Part of a small language model's weights.
Architecture: LayerNorm before each block, rotary positions, untied embeddings.
MLP neurons of a small language model. Each row is named by its layer, matrix (gate and up: input weights) and neuron, and shows model dimensions 128-255. Each number is 128 + 32 x the weight over its row's rms, rounded and kept within 0 to 255. Numbers have three digits each. A neuron's up and down rows have the sign that makes its largest values positive.
A block is one neuron, or neurons of one layer that tend to fire together. Before each block is what it responds to, as a language model described it from the Wikipedia text at the highest values.

Noun-phrase opening determiners. Indefinite articles and quantity words starting a noun phrase after a preposition or verb, such as a, an, two, five, little, no.
L5.gate63:167109071132141151147121115058151117134113117165136127198088100145110127119167114121161128140141097086119185191118115141116119105110163151085124078043128116137154161139110151153145182123177150183154142133033132113168110095174081119143154161104137175081097132181158157144137101122088127144145166114152159154128126084093106150118142131114136140173103141148076094090128104073116226084119
L5.up63:143079095169159130118126095124164149115115164113072226150064143163188152142146078084190189147114121092155158154123143138142126162082165112123172154092148180103147151144106067108096160116196125117108079118064135101148157200148084166104089129126109150145117112127145139057114126072073140169182055062145129123080150145165113131106134145139069170102114137159164106117138075158130114175158
L5.gate75:169101151115147127143114150178085020075142138095168102144069145122103132158077098107185099095176086174152126125126142121190084151186188136160150079112108136148140129131161096159163159142108233143076194129073078121142075176158144165115148113133117112143129026165139131058119164108145139121142124153152158149087138131171125127139107121112181196111114075144172103118138144176120111154123
L5.up75:083103090126065129128130110133128132131136154138185172111091132165110125116111175129173137137098116122123159180154165110100134112113157134127169161150129107102111103167153176139150151117164184076161151128149109112141099128137187139158115116053109136146177080159149130146072111250134177097139127131111107163071066180129084146174131160098117151084102151098133126095134165110120120129089
L5.gate78:145118139071135209110120108138169135087164072112182142074156109173087134174190133135120133113071099085172104126118230166100134164167140168164162105096161109104131090116113141134162137119126137164092086109139125134165140141138159084135161026148119119143101117140093082111134104100107120120082093171129121103162082065110155103102155133121120161177079180143154156148117129108166150085153
L5.up78:127197157158121122183129128086074122071111131139131107138060116190140148106112103130085142175166108100117118111130107092086074155116116147118135146089214126125150116116107148135142106176194109162158136100086143101142151119140172162108122134100075179060198098097110124111063140187039138135116135139190133185080086069172171170103192104117112129168103138132114103109140095094126148153130
L5.gate104:156080065088145177116117119165127085086087080133152087158158195153112173140134166130119101194100103132130168188157160119130130181221133197139137161135155126148112165133105171156088130156204107113156134120093091105161136159153167146133137095087113072161096052204169099070143113100169119069119127134119136116138049070064147153113137145064124133154150091127112144138066136093138142102168
L5.up104:118115099177133160109123133129159221135154106138141130146122108160133150137192164094129146137110122080108127113194183143102146179103132064103153082097107124121116101138145160065096173103107141083116154133161148164144139048075083111157094147089115144124123178186134063086133133208165116117134055170103140137135101117063123138129157063135098098131112081135101159129097141182164127122177
L5.gate121:093091083140122180101117138124153183133105094168086120172116110141186127140139091097140135124124117113114191132152130128110152086126147121149106121083102111162201080121174145140222105149144163105113064116142171104169113176096119153103144123079100107110099118109187087073147129100099109147087113156130164177162096103124093159172096089120093130074132107083155148094127175079060108107120
L5.up121:092148159100094130125125108216146097144141153046134140155105141129083106105084127061148097103109110111105131111146116082169134092153145113197137159120104090142146151125110099155100101088119104174110160182128143092187122182120158157164162104105144079118169103148096141152122148130118068128113154183094134156096090117092141117087089142131160089150136125144185100144043147188111177077134
L5.gate210:118180133186109123105119204127108093060106141143179109137153155133111107148109186137169136137119106071126115106165117129097140110104109119101133082109123147130084174145105141113131075127181168140150176122135142162155185116126145131141119168126107169175107114153097166079153102155111203143110101139134180151174162132118139145128104100128115139106107165128141103103062136091107111099118
L5.up210:163101181198119188104125104120096127135116154150104126135147048065136144098091184132149159129073166090149141135141142137126118118135146108163115091126197133102169139123124096119153143144088105134181121097109093174135119159122117181145086131166102143131156121166141135126135102172116133077138176159058109139130108173082181059110113113125111092098138175082140100132051138145212088143165
L5.gate241:076119146087085182060118131127075099102105155129196200119130120135167143144152110094163173130087102104099172118182128142127209105179126094212104114125178103163147132122115090117170104104139155076138111100130072172148118128212161138099137088174144128216116136158145122128134104090119185133095098185206132091141096130160170123120185137062077090149151079069103163101114164196101132138165
L5.up241:161090156118170137126133155109128152112144148148124180154105104138131176100102159107146144146082123099127146168191115121080115167157121169181136115131163161138184139112089122108093094098131153039105062115158123120124133134138146139087121158123165125151136165155121103097100068148110144112080131115095113099157100132219148123118085153131126137130071085123108136185158234139154158206129
L5.gate283:137120143167200114071122165122091176122170131087152143102151167131119100088151157146110131131088120170153153073158049121103188145160148156066149111079094129120116085098156153155117127124049123136110171128108090149111165204128141142124155132069152114129150079140159181108128121111135144103072150174123110154063093181121136153145111128131160051170172130093141121174103081114092106156185
L5.up283:116122111117161189116130156130124149158074156175151131163100102087126127138093182138102119133124170141126096055107140175137099071110155132162125166136061106101147116144133098144157102133096134125149143103107133122147171150080105127130131157118143137136173166143041088128140162129102092100124151103082121101108095063079106124190128150036142090106083211162109118163150162130132102124137
L5.gate350:102118110132137147076116144148103112085213133149116121152089208189153161117111100067161134090116112102128105144190145092099180117193089156060153087097177155117119113139099114117159173111135149113209150128118115131183161142158125099120134096065093130177122084152147143066109125124098070162130125124165118052107099157115135092142182124138090142133090139099117147120153065136084107175097
L5.up350:161138159063115162131126128092163151144129137141106118125078119142164204142109095138116149117071139196168125083186140110096114188111117126114140116116126093079121113184142116115155131137120122091124078114133119113123184172107119130094159032164104169113127093146123107118142169130111100196106086164136134066119110121088159064104103166111112107069140189210107151162038088102137095104122
L5.gate353:135150158123109164147115213177135115105105077149174119169113167155153151147089142146125138174158148194088111115159149167128130135148129125126142084080147155113108137115089134128117168148112131129147122136089179151143125129168202137142081157175138152107151100059103107158174110114143098115096131135123062069084144113209080087139109111118196130115143138143091101101129137101110139133115
L5.up353:129174146143140118103131125086122134106116069127130099149083143088088115176172153172085150137131174156128151062127152126128151148160072093102089184118103174118176125191113137139182181091099088138137082163136125084148094144133122229091137103148108153108100139050132127142130142088125106084181134130110134142157125143106150166153127083151132148080093168159144087133104136118169103084112
L5.gate387:093191181095102159065116156136137078102123143177126128124135160156147168136139123166100136102136086156138088123101140137072142152181125094174158137114135128107148155048118215157156089141149144116134175080198141134102147153102189173177138103131140090167106150098102132116152137085148156120116047125156136106110096181193145183118115125161135128151121149152122124095129142100142135149168
L5.up387:083142116143102108126130182155131151127147166090108133112078158164133131119085126102167166153128130100137122131126098134089130093097120086140147075126158147196144097194139094113100109119181153143126174151099148092094107112146148175171131176121071126141126141089127151115147127185137112143197124101087081130071092126194076130087138172182144176162130142144143124127123177122170180125104
L5.gate409:096148205095123164068119113210089068118091146087156129090089118171136086164142160095154172108116142108123138075165164142100140096128125079137083174090129104115155125155106120108120089079132142120141124100115090116122091136170102127123140116121113132166126114198109074094147082157167128089123136152182138183129136100174103160144163131072131025190114112121171164102115239161160130182121
L5.up409:092106103092097178098125128072078123149161143123103129118160093119166153076080112105136162165129154172149163109186133148135085157123118151170122123107134148106148171077122099131135086093196187080084109139158124126124207169110081159144184123192128173114103112140101062126077121103119166094169039071076077124158128139168124100131196139138126099082133174116110129197114147142134142140117
L5.gate415:115085140141141106159121114134120164097154101126191191179104128132141113107105090129193206059104133095114199107186157088110143172121066213165146169134142128130115153037116091129134097112058139104084149161102143106172101186116139162113192164137117103101163038110091121162152172134093132083115143190136137144096123160165136175148115099124109155102122150114101086114151127135095139175130
L5.up415:113112106090131141113130106125109189148137154072101179166145115131090116138129163159083101085111168198140113145167100138155085069157123148124103139116160131145172156145125150106166103108133116227144112139126149083116127158150170140101116141117181119159104181138147194112169111152129125109166069111097133187190123195124138087126123132156119040161134121108099121089153136134237155128152
L5.gate426:151145130148104127126123150203138074132090178160136182137071134055192143124140084118111102073122127067105124137114069129097132131187080070205124168093128098188179080160157138073125105115075168074137152119066076070166100113148128087179089156134170121135107114097122132091091110204135158160100097158174147151095137131179074145100150151122111158134102046129191169158107100143081131106143
L5.up426:155071156090108169107128110108152071168116115167125184198133154140116139097143104128130089119133161091149085091150130123142135052152137180128152109162203116158134125141137171093047106119127094141157125132089147149142190128071197152118177136093080133124155150151142143104087175113061132112129149154113123126125157140185131094141129211182120117102130131135079163156072183110138063104170
L5.gate458:099138059203165113149111107124143075118108065138123150111109117168075170176106128140101144137049120124094169114121147113048156157056152132138168109180121137129151083142086097100116153066129134173197098114131166147149098171099134147165082090148119152135136062171107146140156145125062101094135168136098147197146150106104172079151132073179086126131140139166114119144142108138109163145181
L5.up458:148123151182172074117129095129151165140076108114139133070130106134134158148137053126095079150141106140057127113147126157129087171112168101124177114177116120155191089155142100177118134076105125161151058139130151173140115105100126142107135188136128180094133130136105077143112119128117143088121106153151132070117102118164136125146193136137141074122135138112120133143045102043116105168091
L5.gate513:069168180113137118110109113144165023143134145138142111127093177123112140154159167124145141121120195176119098204138131130083153103171102063130130104081172100089165128160108093116079100104145121091126167106111114154130135111168166089196099142123119150134157125152124144129137168143096179096115161159141105105172143116127145086107219181143096167116135081070149091140205131167170179180130
L5.up513:140108136141118097133126073128123082168123146157179146142123154108152082103136078110118159154069128139109118103175097144126159125180120105174074107174127120184170120181103145058128067117152134194109093111126119128170066119196108145140111134134134095153121151143114155106121168111162134149128116143153131192138081176143134103119112104045108054109084112137130170097169176136134155125161

Table separators after figures. Pipe separators right after a number in sports standings and election tables (Petrolero | 14 |), plus infobox colons like Coordinates:, and middles of multi-token names (Refugees, State Route).
L7.gate294:126127171147114167052120162139080072144109085112142142140130170147106153134083188149167090060116161112104086142133142154178124122077148162102189096188145137085181134180121125113104177060160127157084120106117103142145136129204122111130169079140158134155161105224104149149162125169123079111111069127084154124125105152094144108090116100115100058086137126069125130098101107074142134069127
L7.up294:125085114141152141159127122093102206181120080114083150147127053090107141168164149169090122054127099119100163182132097095147174127107134092104080169107155095149141183140118113135167194117126075199143116134170104136130101091106116081131153156146165100154110188183123098151129189114115141134126102140102112145145099088159122159100129150131169185159149143139150156076079152108141105125057

Article after verbs. The article a/an right after a verb, especially "played a role", "reached a", "had a", plus the first "=" closing a wiki section heading.
L4.gate236:119098158112075138127113165125125088130120173060140156119124171115158099117095144117109213105082134166126135137119148100157145101131078127172083064101070116091113105156083131193136160136122169160080110113144081147189182119103143118170160121111117134112107110110128074136112099182093149109122142151105126090138151095140123113124154088097116217136145172128198067072119066154143107155136
L4.up236:107074147115138132128125191116158081122151084122141137149096131098154097176150101079195139075091122148137147135139137207079146154138136099163076165106103088182130137088097125097195132118145141097096157108074124122179138120086061076095199127164144143128105094087108147143122168123091173128098078179152120146142170114168139119093117146089066144155115190171161147089092191138096107119108
L4.gate307:114126163103099182115115124091113101130172126162123137175162113122104137121163153137090161107130100074103127114220157088107122154206139149198161151095097106064109126149135127131186151118095111061104147125134084124127167142134101156116122145101124114137104126083106149162100171123098181180135088184100089131161118112171102123097184130132111185125102097100102105155097137153161098162100
L4.up307:107084118088114167142132142149130135059172156171168181153153082163136148066121117110165149127109116004167152133146134137141121141144131121176133109135188170161118129130126091140134105194231135133105134144138152068142113127117114085163093169123154172082105061135124139118126158161149105165154102082085130161122187155161136151145123135168095125123113157120110095101137116095115069135163
L4.gate335:122114116062106125075121116131137102185126164117178148112148106091084104127118111164175120134089110141103126101123180018105118184111121118118105098068102178177118153165142124155132127145141100159143123125138135129157126071172157166106172101110142177132111107213137131118172105101140136047163149140134140144129164176123145125166089163131134143126158134158155142122155123116097138075145
L4.up335:144171152101102095120128174121139150134147140107176097151131098102198135129103113080125132133147124109073126099119122107190110127127127107116128108040065166136138093099109114197168145190184118139100141146133108177137143141132157070149157121144031153137099108120127114145133094157138155108119158155115095129154149131102126060165103089108112219138105191157150120075159107125078049133191
L4.gate509:105096148129104210159116150089127086122121164093140186172139110172091141149165145153130101144149111179109056130109097121170098089085143067153131168104119153191161135102138095132154055120084163120136135124119082148150132137142164096169149186098095115094185088146120084076105155125102149071178127178103124148164139153128101150124149182127105124142172128124087139166150123102124163111103
L4.up509:132120118092104133144129134138106105170056135131151146089145141100153172143162100100139110149151108131101135092122175136107063148094139150156114126080084112083134115217127061108153168082122151119065194137149134054139133135115152155105182197092150141121138157155133076126055079162107135132145150146090098092191138143091113114086165136106175114094127155110156178129090124111096146121128

Table pipe after number. Pipe separators in wiki tables right after a first numeric cell that follows a team or player name (Debrecen | 32 |); weaker on New York, at, and word-pieces.
L5.gate1:099052109168131153065120132136110087100101139106128157157163094168194178103115148139124135134074120109094138119086065137112176149202119090121170156149190126082118157129133132151108116151134106067169124099169115166164138109199156146131106153127189094169139144181145098104152161112142097135112150154147114156071042145131090149134098099150118060095151148094128118078142168128087141114180
L5.up1:156125100145127084141128098128059168169098117133078135103152096063137157201065117116136096115119088144093106121213135065159144164169107099092124165155140082142125151121129084131165059084082103153062134117142172182165172102102175105112194141126136149105123100140099087094101157105125092134116114110110154132154141153120131114123141125139160130160112129128123151116115116170105123137139
L5.gate31:050139137105120103255111095130151121124148104110072102128131182152158152148137137143168082130117112110160095180174193150093151152113063132123133122128070109072114183136198138097155193097145140143143108058136130178162030147154183131117183153123090106105148129104136149146134131140136166198086154117150076143112128161054176109167101137151137149133124134173141109090077119182092195147112
L5.up31:130081136158101083137122163162100154114100163162096126190144148102129185113105118175151080186154106112121131157148125156138134217134122124095071128145112148161134122125142149084160161161122100070107132122093101127156136195043202136153198127100108177102144164099167146073114159166087162171112145100146109136126075134043147130145106092200162137125112166104074146106173081148088117102129
L5.gate117:117093164139073106134116097154151148132196159227125138129167115135145171101143152143111130137143117106208118116145168115145104133154086060151143138153122129118099147112145097165186122177148131070100165062163110127173174145165152114136120086187097110178120113125097160147138140117153173087128148124134108109105149103090132114132090087172155125088105098127088103059108118110143104137161
L5.up117:138116151081169103144131143116126161144097119153084123168140166154131109123124089062102108066141118095131055127135147094166096100201177107107101161140117094057188147097125094169119108212171101120138179114129159131119074101093118105109151127114167135121149143151159172104107137152062124113174101094070171192142118101126135115183104153183100084113072140186093174119112112145149152189134
L5.gate139:099148111175057161083114140109067142073150104139123103142120098088120119117107148115108083122146105156148102183129198093101100140124125129098046126111142119077106163135117194160169144140128071166149144101086122156119105170166137178126116141162104106188166127153178100140138121082097128117164079191165123114111098157070116159197148126098152149169124145126116116163142196118130144130178
L5.up139:103142183106164145144132135182144183095101081186108192101159165118125147159110152111136158152111145099101074121119100088103138142118104080118124100124165116079113092198152153165159234123119069084158123140206142055127113145195114137145158104127176163169199184214124090116137080140112145073076131107096116139162113095105072111100173163064195155071095131141120111069118139107134095102150
L5.gate143:111164143126113105151114158065091103098160131175140129089149148167098166202138132108133104090173104051159149173174127184119108151090136114127160152103137116095086125152128140105112127139193146114168156117100113174140107177154159151129109157167105153147151075171104106112150128106094093143124115168200177155105071067093085109188141085104089144106113069120140171130113137125086133127109
L5.up143:114154163139077164146128117092128096102109218163115098101125098079124111146159129198165105165071130086144127109128158125122106186137118034145097095100153108117113141103095153099126140128117086118098184134112120202101148159101147147142130106160086149129104075115179138119121172098087134123184187125108099096128133112126139098183118125069079138121049092194083204110137115101159150096162
L5.gate177:142111133101172093095117122177139111126118119129139109131101095144181131179160047166056064098113102122147144072106051136108150121135118160144170200131113139182079151112173160088130115135113152090116105117097140156139069222131202164137152137101099123156157143153156100162109166095126158112065157136167099123163146141080185103113127077138082121133124119128105098130141108139103114185163
L5.up177:106117101076157101127130120145140109177147156145111142112131127170125173126121140127132114104132153094180049138124178158144078155176105172168158153126116110124142157086138095076103077134154064158142118135135163157094052119116085091150175163141129111132154174161144185161098168162150126134106071136180118129110146120117151127159066114157106149100171109177086066107114110138195124196134
L5.gate228:088136121110162106093118109161147132120090172150123085126162169171101171129184175164119104149150107092086097138110123126056151136107181117146088099145152136111161118153162160079115139064153125145103083105181164101124136150087138178083122177135129074177111164158150127124203136077128095134132169106131097172096168132145133132166086182111184125142131147164168103113109126128128164153158
L5.up228:110137121153173136172127157086126109140139147087125170106123096121175138138106146106121122135080086092146150052145148178142153077169082193051095099108179100129057082146134128124150165112118144114159116062126074153124131126107127129121101136160116144099079136097195113107098154191118077131100138083105136126151209103068146088141145155104115139105107113119176114129075176143070160182191
L5.gate311:114112189145142173157113117102143128112143137167139086153111097162141129106131150126136128182115111091145079170068121125163132128164100116146162149100106121120142121146090118162181131153120088093127096116179065096143145137107198089068142112156105197120150155095127187108133194160125177159084118125174084136078112097125150078167094116094108035106113147132147111119111052115142178168117
L5.up311:124094098080147125130126079086157077089150141120084100080180148095152097170157081161177152162119112098195094124118111164214080104129161053158120160121064085122091075119129175147122135075159150141166154106148145075118101143148081067112178127150144100098241135086081175167108146095138103108078194070118133125132127091178160136120130117131143108165140146144159112105090079129068143118087
L5.gate345:109083101121120124164119130120144146161140165105161106122150151107105114159137093212112122128020143140123090086129160092117186127074130144101132071092082103092079148143175083088169187157120157147186095126121059181154118154092159123145178193133124153145101106118103087143146092127121127134106133132117085139127110116109174095114052137142093164133155177109117147082182119171102169117141
L5.up345:113117162141145114136123165105103150104103111116139146191115100136087145135133166165152077173122115177153123136120102118114132135108186125133079116082155123121078150166154077095105094134120182155183137063098122165124194130128166164152099135155118116138120087213081141146158123121166118079108164195132164127153141082152133151153163138105145104126087161188131084127192084117063125144134
L5.gate408:145141139114121132103118117084161148170117113162139182148136190137112122120186094108139132151053151115121078104134090150114114092157116124122145114134139168077147154100126055138123150108123165117159131073118131201121149098201134138150128087148171084107117121149127171099157166115108063094055152152137168122153141118126153087147106095160188130173113141160119145105135096087098103113172
L5.up408:131104171100116087090129158189131131132084186106125159159076126132083109113098112127116136041125118091146139133151104096142176130168118112112128116172166150035089100124151146129132107115152121129143103140117212089133139081144088070060190171118106139117160141163141093097173133160130131112155149107042145087069097157166089073094103100100081159109164132119139112120073093177178098123144
L5.gate431:069107130122116130169113132161154127072151093167117154112128131166069125218107128169125063157113160183121125159122121128175113115174130061089186133093163139126135146205146114132083185190106142090131128101176057107114082169156140155143133159093151140185084210183147194158188173149113171117095122079129098160186102172112162148161125115145133146151103073173111134100156088147151094103101
L5.up431:097106189109175105120127170131140125142078171172111100159101148159106194136089104128129141162185110129058180157127116155081082104137131098129095131120139117109125090117136152141116189126139134157107120065140107145149082104136136100167070120124182108114122178143115149076144109156157190072097180176128086136146087124079119151144083115135079171113135092139141145132146101097198121124205
L5.gate441:106052151118137143181116132124124048132097101145106156087096143106044112153100122131145101141133117207094104128148129127130126115158094156166075161139136150161156129145154167121154109078121144134142110073186088162176098122151156186076157147148078130137164132103066170128093160184097150109142050116150175137178067142111071171145105156136141174090139153085060069090125154135142125097142
L5.up441:085131095122093147130126088131122054149106128134120156056140104192132183088134167111168132159133078129166168135125114223173130131171095129126121134094176116177084104120170091166174087157143155087133156104176107176128088130162123103147101069190108143141127156102193140083117098128115157108175054124156146091088166152092111102140100111157144150085093065201148150144075143158102085157060
L5.gate460:113139169082151116119117132129139127160122105159164103173122181077109177120101096146099091136166080154128094210124119194082144080077176095083153162133113154090132148103134123073174144174120110089134123122111096146111090084112204107151139142077087216118193127148091188129133149069135140107110108122096119180073079102126180088184097143120156140193126146093096176110141076184106114156112
L5.up460:083176137128120123173126102125160166123151103161103131118161190106174128111124144135114150092148101134092104160135089136109111121078104119086130104121115163113105113075152140107106121146136139035175107051107118140158216139115134169178123161127136136070157109167122090169117142142136171123156148162159167105192147109148158116125144123175052124123210155075128112110145159172093133142106
L5.gate530:074135093151175149100116117089177094116178100108105067154150145130128181118131111134113111109105118088131054162094121070108145169091089104168116143141100106093126136142136155185190140154102054155126137081169097172167111137177139067136117138161070162180106125096099171111088163106177144084156139168135124135106121118111149161172133149112163135184097138151090088077141151127083148166136
L5.up530:135115096107167118146127118097166122126065063096126104127074174160113190077114148111112192146161140146190141146099125131134132135133183143089125121181050183149180083123130124091094146090181097112124123125122097102161204141074129169081112133102117085162137121145149145111203114131139173123135124090164131144138095151114095149201137145119118136092088184089150093134168166157082104113139
L5.gate559:139129103182161080100113138119146093188141119204137180103122167119148171137119093093169124123130129133094094145122156147119138145096088134090100091142140115107080128094118152166117113051121110184143120142107127146157162081109133168138171083155124111109139108131142165083156140114162136123099169138137096176099125127084146147210164129158166105126138065142104140086074074150078092092099
L5.up559:143175106083112129074135119084137136170139049128105096078099213078113130163109086128155120127059140157112123179138157135120102159126125178090122167166150053123134084102150161134087138098153145177130105122157105113112053102120089145142114112111159094187201133111111142091138161125099107078096132104157131089105157090109103158133152133188084167148152134057145129125099147062154115134125
L5.gate570:096160160124116090140110085123128129129113105172167164121103215172088100078164137055179133137124132108136108180083128135158147161181135124088092125140135128120131113108142068132149062079130149133154128064156133170136078151127088074164122186046070159150194112176151114136108175145124082170150141120139143143122164147145101114134146173140179111183122163086097140103145142093120146147089
L5.up570:123090114090081118114122106145082153162192123072082100137168151177094136169174127112107115099143158092137117113102145134077154101144112143123127139117127136136101140116110097153161059065130157130153105114168119152084082114138076112095166098137092135139203143100107148104145154084153087066153203188113147145147096178085120165116129111136144155060139184142103155140169158118124178167180

Indefinite article a/an. The indefinite article a or an, sometimes one or two, opening a new noun phrase, often an appositive after a comma or after is/was, e.g. Beauclerc, a pioneer; was an Orthodox rabbi.
L7.gate183:151124135174169124159117106151111117148087146189138134117121081128066095157119150126144119095116117132129172067137129121118120112168156140134139061138125099151134149142087123103195136157135179143136121105166078098142143177140099125194128152088078111147149093183153144117155074140133153119058132111126070114100039160130111124165133105140123181140111098042164181165137137159127099110153
L7.up183:100092119116110169089135080075167109104103107147140135134121131106132175160024211100171101148126157078097168141077053114109096144174133168104100168163139133100124111109120196167124133204152100103140152133071102051104096097136095087175119111073095106108172103153101103100122139170099097109151096180125163153097093140226150143107101102124136140101094093117115125148118140189098154140165

Table cell separators. Pipe separators right after a number inside sports stat or league tables (apps, goals, goals for), plus scattered mid-word fragments like And'r'ä and "ft" after numbers.
L4.gate133:090169116151131150120113154179093124106116115105133152150105109132125098169150085081110169102067086137119129129143087147103147089137158143151132139079104185182113107106149116105123131082098104120147086106105137135165153148140118100174114117142132125102156093105185161100133120145144177101115059120167106113085079136125122167121111112095140121198116137159146146142153115158092093154066
L4.up133:109150165118109124104130194143115153105155111119103131153097151186128107105147141135106087148153113106120105147133175125114156110116174173134141085132130154176063092153128107120177121168157128111128089094144133106108123076127080129092153110056119091092137163180108074108116131086094105104095150134161140140087108133110081208111107123111151098123160136163166138102138082081129114139083
L4.gate413:106122114162121109093117147173152087144145150143136134088177107158127134136103102125175133102120137069124157180122124053152115195122129157092123084093142133145110110067112143102175178137165140144088110139126127156118059107131163125143120056136146072175169178129177197170192130119127123116116158158188139163106098076134123166153063098063148101137171123120137121148205130117095122094113
L4.up413:090107112103120122104127137121122140107110154134127189110146108134160169129134177143107104154106129123106143126075154065103095102127117056160149109079127133136124113121091141128115146179171162155111160125159113123144106079139180148187095100136093125123120119166164151083117070172145187132148093120167136052159120095169127171187139130116153171131126111155118196155119114178094097077106
L4.gate536:053133143094123125131103127141128109063150129163122151145157137148187116073116113122165125145114123157165091180174155103169132174197098072138089139119110134068174143150124153162108186139166145165164063085194114171117102125127106130116118120134132147076114158107139135098158219164105084121137117118135122129117132171124150091178214186134087146087141102126153151113144112148081119155170
L4.up536:101110113114099132140122119151049095094059105188116150144081170138170178125108138129140100081089098214139128128136163142106123156157122109107191106139120125064126104122110131121173178193114066108113104129174074117162143132091108137127163097126122130143133186139091165113185137188110161078061096129199139119103141110103141091143168153150125114110124108138125146101174084082135085145124
L4.gate544:115118097123088156060118198150210079130128112120129120126089117091122067113111138148170141184095148189111123130127103202181197168079068118119121136126133142115106126119133167092113137174140151144103121112130164137134129161155177172164149119105123137191066153101172128123170106085146145067117171145145139165059142106191087141147139098167117143097095137123121161113159091184106132094074
L4.up544:103075085113100125110133133144099139163209085124144137083185120134155120135111079095069142151180145140137112172128118125159098136174104188140124120087121122144112129117171181129137171124128136115133136068089075122146084116103087138095186104111158136072102138161138154104181123084111138100119144124175131153135147094084138166115136229146128149115130127152172079113112125115127156165087